From a checkpoint of a small transformer trained on Wikipedia.
Training: a variant of Muon for these matrices, 1085M tokens.
MLP neurons of a small language model. Each row is named by its layer, matrix (up: input weights) and neuron, and shows model dimensions 160-319. Each number is 128 + 24 x the weight over its row's rms, rounded and kept within 0 to 255. Numbers have three digits each.
A block is one neuron, or neurons of one layer that tend to fire together. After each block is what it responds to, as a language model described it from the Wikipedia text at the highest values.

L5.up1:145156133120089142105180082137115131109138129132134148116127101171154151096098135105125104114110075121148115152117094089148145110097146151113104129169115132119133189157117141150114143135143127114126116106091153129112127129096098119148138128140128070110131196138149118100115132106156101130126133144122112101124110171154131120129130096107138162128142099108108111151135126129102148140153125112160154129115126112106115129157133141090110072149143151087146161100122095149161164090114123
L5.up507:112163116120193107150124132145129112119091103113173143171124131120115134129122110110135111136110114124159148132140149157130154146096152139122130145168120114113111120127072154122118154107116130139196139100096140139146103124070129096134157141109180083136111177136112142118120139103134104110079136099126158107137137156116112105133140121121163117152115164124107110117171156097163088120126122098132168117113123119098108132176125147131094085143097148071121135121107125080101110148142121
L5.up582:131142138124065118115139111122129131124154132055119184126127119118114131097141143132151067157116120149122145089145148091135202087126127115144090140168094135133135182080096133121124139083170130147117116122112125202197103143159141123095117127119151097146153152088138164115132169106153109133095076132137139128126168122135113095131118147147151121131153138135106178114147095122107140133133129075135137122123121110100188140135097144102138111121109138124136127102129136111109118123092096
L5.up830:120170125155169155095159171136083132140156166107147120116122138139154124134115104135076082129122103101157134135144134088110135133151155149141105131116110115163170158164151092149134099080133144175113128105136107108145105077122130121087201116122122097150150124110118132104131130144123134112128134068087159093123147134110142091093092099152115139146158134121087164075111145135143131142120124126144121119109138116093135145125155109090125123089137107116152107099161120121133122118171130
Responds to: Space after month names. The space token right after a month name in dates, before the day or year (6 July 2022, August 25, March 9), and sometimes the next piece of a multi-part name.

L7.up24:089135159147134110147085166126160127118146102106101148142119154117128119139106128117132109118113072101130156172138121141136089096150165142147117164133135135087127147151128103109154148135136107111141137085118078149155122151158145107163071118164131086147091166065117133135130128107189160142092152176126129162141119124140121148163127095138128151118077114088110157121121163128104123186147095110121131118138079090127074141123105128101132109137143140105092180188159138139155059151126149
L7.up147:102120119125111114104109110144114118149099153096102100085113119105161146154133142138096121114154112167136069121153102129128154120119151131144120103124118174088135102096127134144118170107114152128096163124130126132126124147148101066128110125133088115089105106143134150163098097126171123119145145150131125164134156124108125133132084125152154166120128141130157173164143176138140135148148140099166117109146122128121168134135132137126097143165124133121144147151171150112131113107114082
L7.up237:083113135135138136128114146108145123113143102113124162120118084108132119108126130112149123176130124081083105113106138102093122126146124125131141111093161145056087104165124122113108137113106139057131103160095112115154131136099145130123101131139121106139119103130150180126157138118130176128125171130134115087106152173124147198132158120130119100131138134119094130110116134144116133130113140108154103126146104106165140124173093111112125065136128142151134110127154130128132129134108147
L7.up296:155128122088145134157105110142162132138113162160120140154086129162104201098104127108078116132143138145160103122088094130152139108065128129129151148146111143129133193149135138110143114125117126111111148158145116073079072112128157158091142100135151135115116128117126160125103095110113093116132113123172159132119119169120135103079135085150123151074095133134140126092136173132131161137140123102100082115121151152160141113106113146086104099131073117143130136136137135094126127150116156
L7.up331:141155113127166140153155109139086108100159101118132130128179115103147129145113144141123074116117109053157164110146136119142144129108137121128125180142109109152178107146174097129167086107117154151120113159105114115093134148111104107157098074126071112092104114174133121107213146130145126130120119129092114127123198117145136075130115142124142139110131145157122143129113121106132124149114135122139119129109135091156139150125152138120134136136134171110122157149134105126125148123111123
L7.up424:123088110104115133140170119110090123117162106135139168119147130140115174132107140128098148104123103094126143152101133118192150104126164143136117134127104153089100093127124142151128147131123165120137073135101127106134082115125124147141107151105121121115094085115096136073152131116133128153135145106079102126138120133136142112151140123169170133120159118093158154117173162175149125175119093135136063149148097131125120087161115080118147114150127109167133151069140127106130194114135132
L7.up449:100111110137131136100127117099121117128111120128127153088163137151167128118119147129121133131140100145143165162184163122077136108153134156116107123169136166121160143120134147104131139134125097118102123163114112140112144096136145128110115086103107131082140117149116122167133119127147106090111148118073103144131123116140106116129129100189144139125093134141123138099144134148148144146140075134120143151164147174109089192131125123131124161124120139118117140110113137111138119143115135
L7.up487:100164070128173103152132146146139093108136074111168135121114151108088075144121154096101173153109120110145170076157142111164109134099171161146142127175142136101186122133159119136127127086096151103105154161083116111075077133144137088149162112118149110124123128114117169141141156111140135120144164176128101125131145173138150136143127115095149109103161115112140152101130132127171104144149140150146141138111142144151145164129145121136147132135147185141134095157128135141085111120142152
L7.up727:091134103138105146140116089120114108162099137144085129118101144147151118069159150120112098127083074167069094100143107113146117117116156129114158145150144163148110116170067134112157167137094162141161132125143142121174058132145116106107098141140133152148113144129120148102083145138132167130140139111157119144092127173141086118122137098157157123120065121097102091126152132132152177119143145145142132139121122129166111147121136115118151075160160108158134138141172146116129148111146130
L7.up813:093111055085090101157122099173147130101155120101143169135114149118094118094160137150114101149134127116155111134128141164137113141121092133146135115127097131117110129124117130083122176105148141094131137149120107105107126142107148107112132102133104165092092153116161125126145165103068141104153111131137153139135112128103135126123075105160122161120141146143097154118159185142128145166098136108144098139158087135107169113167144086131149105162132107162121117125118152105141118150146091
L7.up821:135123140095102123124131101118138159150131124047163096126131129160113163140115148107153150086163133113116099130131158152072131099088135117097149111118132112123132103118132149136173107139109152090192082120130099125171159152130150138133118136132106122144111164102124101137127096112118181112128116137148143131207121076133159129106086085116103088115113145155108134126135154166153131125113141122097125134140105115129125155121135098132157136182089139192157126111157126117140134107078098
L7.up941:098081151112156125124140109162139132153183141106126164121137144140115129075120175112137097090112095167113126122129131162150149124106131136099180138120109129121133152125107100139127123101073162117086155140132087134098100130117146117161105110164113187124109125090130107102098100135123104112143114114105142127140101113138109191124131092129137153149121094100150096155118125138148113160131119121112154126093103129140151119124120089124155126161141130089128103138136154121116097171118150
L7.up1000:110130132158116115105113102104123080148150117125099135128113146091137116137151106063149137146134170163104154129093164169160111079122095140167149116112130142120116129119140098164124131099124125121124135129155098110163108136181140142140161129119146166158141142111148104106124085118138145150109104102102104093145129040168126079120157114118149120163121125163133192090073138185159143122167173060073120120149128091135135084101161104165107121151119167094112147099161153131137131136149151
L7.up1056:109159093141108130126128128127114129104112129123184135146153130125090119098137179141145139107115132131109132090123100084116114122120127152133133139160113123121091120123115129094157110115128160170145149126139133122120146076075119135131138102138124114129121108101139175140135152130156144110102083135112097110143103095193128093134125135158117115076182119146135099070122155119163144122139086160142139143119113078158122137115152147151090075157151157162110113153112160148133126118148144
L7.up1115:078083114140134084113152137170087124136135147118148136068127160120149146109143109091159084161122072141124150089099100119168120090147109114142107175102103155094104128121151138135173103132115115133135149098129162139108111092155081117112110125166139135146178104108123137125110099108104091157142115115164122160089142127117099144140110137138149148145133162132100084091125132151120186151118144130103121141144137122085164122115115116090164127141144150103137144153168119144102144114129108
L7.up1275:098119121157098164120153165137117182105140146157121101109155100096146106085118166124122108151100110151112097113139157137118111135080098129131136113126168113097111152134136113122122157137177131127102127153152134161106091132144171147138201143136124110150123141121157138156100162102123147133111099122092160116166129101136118185134131157167112117101138129144126126163110158126115089168088124095164123162142171156093088101124088100100097119162123126080104116071106146095135126143148132
Responds to: Date year slot. The space token between a month name (or day-comma) and the following year or day number in dates, as in March 1881, December 23, 1993.

L7.up9:104130144115121145103133119124110126159194088139155151141128119128160109098117124139140094127107140112124192152102131135110165140123151087135131091144132098128193139108138156122107123114107132115171141102119130120188159134160178118077085156148107094101149153160163083104122148108160114111164118095112124173135114123139104110132111124156081131147168131165149149102152152135189113134136098139160138151107144147110128146125129108128099139124119135164138151157092090121130163135126092
L7.up39:147113104141144142099148095079130146106137168149158144156133124155105106110118117104110127166127142152139153102141114134147112101115134125134132138139121148120166130174148159101098108099086111117041158150117118141200135149166139125173134139129094118154133112125113189145107113115135122127139109098108117133115136150116059122135159149125159107159162111071166142119129129135108124113138152160112139150083138159118090156130108110123109108114139125163128120125097129225114138094125084
L7.up108:121168125088132138095098147072112163149137187121111124123114182148101120132143125089152122129150098140104106145066132091112130129140153130147136131147165128141159120110107137117128128082108092107068126078147113133109142119112078122111131183173140119123117139141148147104098134128166132096146124152130120128127146124157117159174142141130120128117112163112095127127155088122116126163146133115197091137156130110112097146165159086146094156106091127126140131100130132121076101082135111
L7.up111:159100094126129139103105100132085088148111164139114107122162152147147123139161107159154145114129122125094166181049120136105121098169163090148105147135117111100179132092126107137145177126146135140135096144112099157097144122186160145126124120142106142120112122113166153117169155091126148105140093130138084173154129103114116139165142112105106129126164145097102125120124090104082123141124160138148120121099154108131118128117117104118134158154116162182127153108063092127149120120158084
L7.up123:110131141120145125095135144113154107154168105135095122195136148118105096170102138165148105097127135183145143168131117148123079156105123162114134126139128135145142136173167112147120140156128125154141105161143133170137096188111097144110130153159088141135095127109095104116120145122146162115076086066122109168098083146117157116125100088110155128132176138120118094115098129116124174126168096098103123142111137153147066159111135140093130114114120150125142147148085144160129095110143161
L7.up149:064150150144151145138127121094149126135160114118164194157087085125131109114124115143174060106092183152151107128071140119103152159115115130125132092153100118159120124145166101127105110167128114104157166137149152124169115113154121163149121133118114114137144165176127117149172104103131134111141083111095108120138129104124071120135126154127145106115087127126126118157133124116172126164126129089144122141113156112115061121085134135109158094151132140120147119165106120104112111072121154
L7.up195:144155140117080136090146123113145144139106167138185149106078117163145095097141133124158115154129117138140168153163136121096096109120094118143121150141110148122152108131125125156119074125115137149124157135138110145092140124086153087119116150174146156164132137128142120117154124096094138103119119122083134149078115137028078113118172168145126120139114140134161148111098184134137098133105112189170119172082133131110114178130145123119131145098102143143116151144197116104099125142151129
L7.up241:137137117141101113134154132134149123147137126128130137094151116128138153131191145132121077161140116185081114124124126154124121143144143196098112110110134127098141121185116081177138108128107137097081142120154093133090105132117142103096130103101103161153148150092110114098117152165099162107153154127132083106141118077123135088150151118102121115140115094099149090144156131095132149107161144131136117129104067157111114152123131150146110111170187157138137121159122163143152130118116137
L7.up281:126122118119105127127127101106123174156160159120148097137131115137113112092125141162148178158139111097095101151100145166107147126132192133138141124117120112155149125178091118153134147075145112124145111152100070107120151111119107120144106139106116160118103119188125124141106127128111122141115147155128152119133138157121140121156132137145159131161143096134106141100176139141142118143134107111152112141098106130114144114125134132129147112147108123081154140144159085106145171144166089
L7.up286:142111143129139148105139107131112133123111135163130107129111114122143136129177123096134141163144108124094145132098064165146136082156181134116147182106144133135078125146113108179122168086098128110117098146130085152128132135169120103164144083109127136130135096117125149112130114177126124109121140193145101105166101115147135104120116183102110126138127126135070079111165133089088128130154123109146154182155102094142129104087131160186139122114124163119158137111128132119103150103170115
L7.up696:110118161105088142098182097110108116131173106120155145137151134123140125101138139144134114123099131141161165163095161156075108129091126117136168131120127120111145097130148102132090121108085156129170153111156118123178154141167169130127141126133118099118137131200124126109110105084128132095156099121130132146148125145120113094104150154151115159149119130147157140092147186104153103160125115125158139124084104124108096108108132108095123136123141123132157143123103079116122109130134104
L7.up769:123086145132128162139106127158128108141146140139148159108141186139119100126140134145099136112096075134128172103109109146120097108137097126146175145138128153134159105098118129111116159094129135145155120108125109099136146102135092120097150173155105108090084127110154155122145118111134136129084145075164142103107107081126096143147149153135160131084125133074177117124127130178115147125130181093108135140109159103075095129118104116147146130143121106102168141137147164163103148138107107
L7.up849:134162103136116140156072085109140134098198124154111152135136127105145129097115118179160157124112134107168146132132130104114143111139152107079174142140094111129118166134086105142130128090136115180093127142112143154129114124124049107110089166142137150109157126134126164122123163129158144119092133099120104108151142166147121186120122137163126156116113191094115155134150079133138125149124146151148094096118117103131153140109128172159124160101115132116149105134138152107152150129155131
L7.up946:128162133052126145087135130094141128147102141116130081144127140116118121139139152137139124148103117147078201162162133139105125142136161133138163145171130152082123111140139122148156120135101107129155135124109133092130151136139117095102099136133151166109141106140105146121167102119126098118113143134147164125138145166168106100133127148188077143138121184141126115098183088141115122123099109135163145111129087092114114124149122079145115108119123164115138146098137130084102114121138119
L7.up1128:126126195125113123140166110097154124140129107160129104117132159153120046098103157175147118180109130098120126126126136116131146117119151165095151115127118151167104133142053129115192114129159135128102130100150109130111103120132132146112161139153136118100128071119150138105096143140159131121136143129114167179127112150134164141115145170114121106084100098106123159147116105122092089149136127132131144120113080139087130108091081100118098115103128122129112119156079139115160126125124081
L7.up1272:103104124135162114125150099086141162149158114107137165105116143123144116095131100168135051123091087153120123120093076144136128128145113087166105121144143150138165115152117100153107145130115126101093140099117098111121123136124130118104147153083105127063154068104103139157180140105115129130164149133129133134088120141151100167160142090141150128144096140143115113099143112105103136153123122156147103114092177148094154141122147098136147109126138120125149146112092164146167141091118130
Responds to: Clause-end commas, table cells. Commas ending a completed phrase before added detail (after "in 1751,", "August 25, 2019,") plus pipe separators and digits in sports statistics tables.

L7.up146:097132099153133142145125136119147129132142130098147117128137141147150115099132102122126121124112111114138132149074166130110146144149128137147117144124130096121146141080075124146134162115090148094127110103145132111132168104159151101136139135129134178156078123117119111110164157131135109113095122146109140126128095125132113091130082131145102136141142094115157135095123146108107122192137158160093094109117121135127139079129164115177207158140095162130111174148114111114139155164125051
L7.up233:153100148142162100112100123137122175159092131146139118140095132121159152113120093128169100147119150131128146155136114098091176112150120126100175137111107149159138167127162134122155093165095126102086124150110114064168164129136104123120149146143143154157102104148138122137146157113140116118099118164157125141126125116135117138121118076103117122106172171117112098101157140143164125152125121108105133114111139096121125142092098098117167145110112179087135121126159121148147165123129141
L7.up249:117177108096110089103091103204111124152119138103131129130112126124124125090121116110174134151131137127151143123141142088139081151139146173101141182130134137121126147127127137114103143088130121080116141122121156109128126147113103163103121207099144107180106115136152104161141112146122077145134205117135126103117145086129078099108156134125145132133154129116093105147122148138082151119135119156128144125114132124120167138119093090091126107136139116105124123131123113112155139149163130
L7.up310:114131156162111118126117121118117111134130114102142151096147138130115140112160130103125167156122122126137157180149116171173156159125152160111135171112124170109150171129127115133071111141169123119161097134149132116122150122126151129141122145097111110174144137112111154145117123081161124135102148125142162123128113146151145117181104153144086142120121126105105147133133146132166107107179110127141101112127145137127141112123180137096119116155168107090131167134131116104140130105101137
L7.up319:120141125137149109148093131152161118124100144143117130111117115123162167102149111139162112151109163147144134127125143140131076160142145128107140190124143112143133103128152123124130119113079160139141108189142123105130127145140109127114103118157135159152124157144130076115140134119086153177112158117148115084180105126132108130112135121125107141132131104137113136134096138140107138126136159147104146073080182105108161115145094131094116135115120159116126101134132066101116144130133135
L7.up388:142092143113137122129120116120117089147129161099142165093137155140149104142129137105118169113129114140100109159121080137123124123097132136095137081140101142149113174132157153128124094166116143137137113107155090139135106116101142123167097163121106142159132128147137145096143097154156114125141151154129087136158126102113162152090085146114084142146124082121119171139164160143126122113126127148123107148131123112128151126149132093126098125142103111130148161148161137121164126141114133
L7.up471:107115144131136133146090116089142121137137162128121100123099135166134130159174101125120129122127054105141132103084159128147131148125086148159116123124115092110173103142145083096133118094140106139134116135122178145139162125141200140134163111121093147112130146129134165110142112116114115108119115161099128105092125115135104112093156131102126165126141094152112113148109104116157100132161122136156123148097117103124155118130100117175128124126118146116102140130144145095125115131103127
L7.up512:161102137152098111152136131103160143092129113108140122133163115152133114120095113118146111134171149118089170095127126183197134116137140128129107113171137114146149094125091092174089114098162158153123172103145103155140145132129113129135125201140155089126135168104139118103149107164154110148121114113123109133155121118140154118137130110098145134095119167135148123054161176144139139151118086127154108144097138136119126082096089138162097155098110128140111133154111127145121137092120096
L7.up654:135101115127117109147110148158119118171124168102140131110134141132131111137152132121134125171176105156108124167102119139161185131102145134128129134112154159164126109142082177117135149129163113138124148152096120122098119144149121120132110113125137120145096128158088150162098111141124144145135153142090099084108151100124140090065117149094137118164124137150138131110124109130138134114176134147155171128093100087164137161137176147102094126128141134117148143104096164130146141132143144
L7.up750:121132157109140104096107150110153134121079109140122112167155115139158119093125146099116147142117103122116151181122104123190126075115130067126164125162141162162086102159097116174122175135093126147132077136108100100123140136146091161106104099092097143113130150116140099097087098092121139113105155122146152113157125151149138103136096112122138147164142118122114118132170145148127164118126140107140147128126157147137164140098123134140193090162101139107134134169097099107132168159131126
L7.up919:137145147129193136117128134114122127158101094128099131145122115127157161108173102149133167118096184132112107123159142118161123105101173130135123117137061147125111139150119146130146136130105166124122158134117183103101134151119134148111103165126142110165113146141113079138126122127073111104113174144109116118123127137140153132127162150130161104104144162100134162093157126152128147160125127109117085087128084155116164099141149110123125107139132112089121140124111138127141127152106092
L7.up1024:080139099142153132122170147154190159095168139139110109104116138105086136128132095130093102100130092124095132156105128119138152161116146090141124177127119137145139150150137128138106107103086135093184133124140096036107111156126117143129116112130121126118113106144161141165103132157102167113124184161128153145107135105189139118101161124136114138116126145124133127125105090168126164152138131131089130105140164136119122130107090150112151180107123112117099140123089138169127144063145090
L7.up1085:114107101138104099096149105158108153170107128147127119139135121134133137162115070102153147170148122146111133150143154108132134151091128099113118154151126169158102150152124165118123154169110115115130091137076134086126134124080139158127107146139097147154124156152129123174107156106112135119120149096133100162128126117179137103057106100109126130108141143144091131108161148176102123099134151158136128138083155121168134145136165119147130119119140084101170129131111122126119134132132122
L7.up1107:143108092170132149102095143141167138126132131110124169117155134115118104115130129171099134130129130127113129091100139157136161145105125138142160122126132101144118178119134134108129109142144088098132130162145110077099128095134102098134124138134087083110152170122161128147130120141139140153126097153133127142153118140147158091085118136103122140147151083125133125094104112139150184140163170130112086132108090166120169138095095175163116117093091161117148124137122082173110147137146067
L7.up1124:111121131128138123106104157140120152138130173125132113154092124131149118118152164171147152107105123138138124134147155119142144133124161143101135082145145149109188164129135093085129155125099135116121165167105117127123106113143118131135138168129118137168119107146138150138134138131086112110135173173112113116125179154171119108152165143132147107148105128128131128115108096098134105165088137156129125136108139139100115147086085137152131155103112178143121152141084187144100117186152095
L7.up1240:150138156097135157144095122120144127168138141148107122153120134092107101121151150088111097106172097171114127123134117148121070083123109150135125121165159136132162101119111147136167160124130139122137152144122142140131109086177111136090112148190157129161137107157147128171100125113116100103155146061082086154134133131158141125128113148110090087087135153129107130149136128123096109156131104110123101085160151105103091132078125135119096159104136126120111163128121120136141150154147117
Responds to: Year decade digit. The third digit of four-digit years (the decade digit after 19, 20 or 18), especially in birth dates in biographies, e.g. 19[8]4, 20[1]7, 18[2]4.

L5.up236:144126173147174126123149121112107157115131130139106151132142139124132121109112115183137119080124098150137161178136108128133125149119146104106122104086142149139155138135112143137060152149130124109135117138113161143118180084127100074132137117111098132078091118084146117135119139131142121156124104145101067105158105111127101097138129122115098144147108063148099101088153123125154144144076126144160132101101113161131118135158119150153105076122157125108162146117131144158115139123128113
L5.up937:130144148125126151146107106152102177139133160125141174110119160118130115089122084175145113100154134116126186139157111124154106120126135085101162153160139158118134155152127116142104143124127146143124164118127112169123128146113144088142102152120138112079097104156142113129127177141108168100123123130105107127106087142131096137164140169115124138116127150115139081129152073120116123119125103145146142132081104119105110163186086116111121129074139120131144122141119136155160113148109172
L5.up1124:115169156141134114140116135142154137127166146095132146117117149127116119146142128153146126110097128138132126179132163146143100104122137157133109154155124140110106139156153147138089113127093132171151124105123148144112132140119129144121089122118131107102115128166146111164133205106131144126149133105120146147105129156116091140113171127064135126146140166147082115139135130116117137121136167145082137106122145127138122100148134099169073164139103131139117106130104143092105127108109105
L5.up1239:136132125132162145116119182153146102171105137171131127128127130140158107131116125120145094113102159167115128154125153145110180159123140089070135092139142106119099143144127124117131132092113105083106174067167136157155127114120146120123117115084110121155139127191150115153150106145132118143125164087118114132168103078137132121110119144103095076155129107138159146124130101143156092156131143134150150133163129149112133164144124187134103146149125099151185110112116107163132151121159177
Responds to: Numeric table cells. Pipe separators and digits in number-heavy wiki tables such as sports stats, vote counts and career totals; also units after numbers, like cm, in, ERA.

L5.up720:111092135126106130123125144101162144139145130135114126149133154083145145100163101098106103100129132156166174140122122135103083121129165123160134105092140161134100137143131145130124134153100097155136134124135124128146096094095109140162169133107123168142166143154141135151118153096140135067147161170107107144138093152150125106121135120106115131117098131127109141080124155089112129136126135094124115117098150110143123098116161118122107066139140101098140137132129121134142156136166158
L5.up825:117157128179135134134135105114096059164123115136124140144088117126119073130164140108119124164123121158150121120119161155117138133085099142178117125117105097105128127140147148097113149135140088080152131138164142139121130084119114162145144125137123147153095141136118162110145114121112133087129114131138103108166142130111141106058155075109146171087151129133159173123125105130110149071109125125109124141104119115123119125122135130117109109151085156112124127140086092155102125117123139
L5.up1062:121132157134152129107106119141119074115146144136119093146109131103123125148163164137103157149123157122101157132126136132126147128093095113150118151116111101118120139146116099151138113151147167085149178127124137129151106141145125135112124134117112159164127127154128139116093094127118102145152170121160110133143120081063141167096127154148119135108140122152102170121130140145164139132118121063133124142057131134171130140138120102124144128125113124055176123118188106115114114153117116
L5.up1235:156149113139136112171126117115155121144138096122098140108145115137103124160147176129166156163120142156098089166120143129106192149186135126093161147115137139181121126129148128114157114148071149134182131108149139129125190111112118092131103132117176134108140117117176094169083138128088084145165147117138113140153115142115150148104134110117135103103151158116134139120113095116141113107124139096095125081114132108114119159083142120164111085118105147112126136124153127136111156132140111
Responds to: Year's second digit. The second digit of four-digit years (0 in 2017, 9 in 1945); more weakly, "of" after numbers or ordinals, as in one of, second of.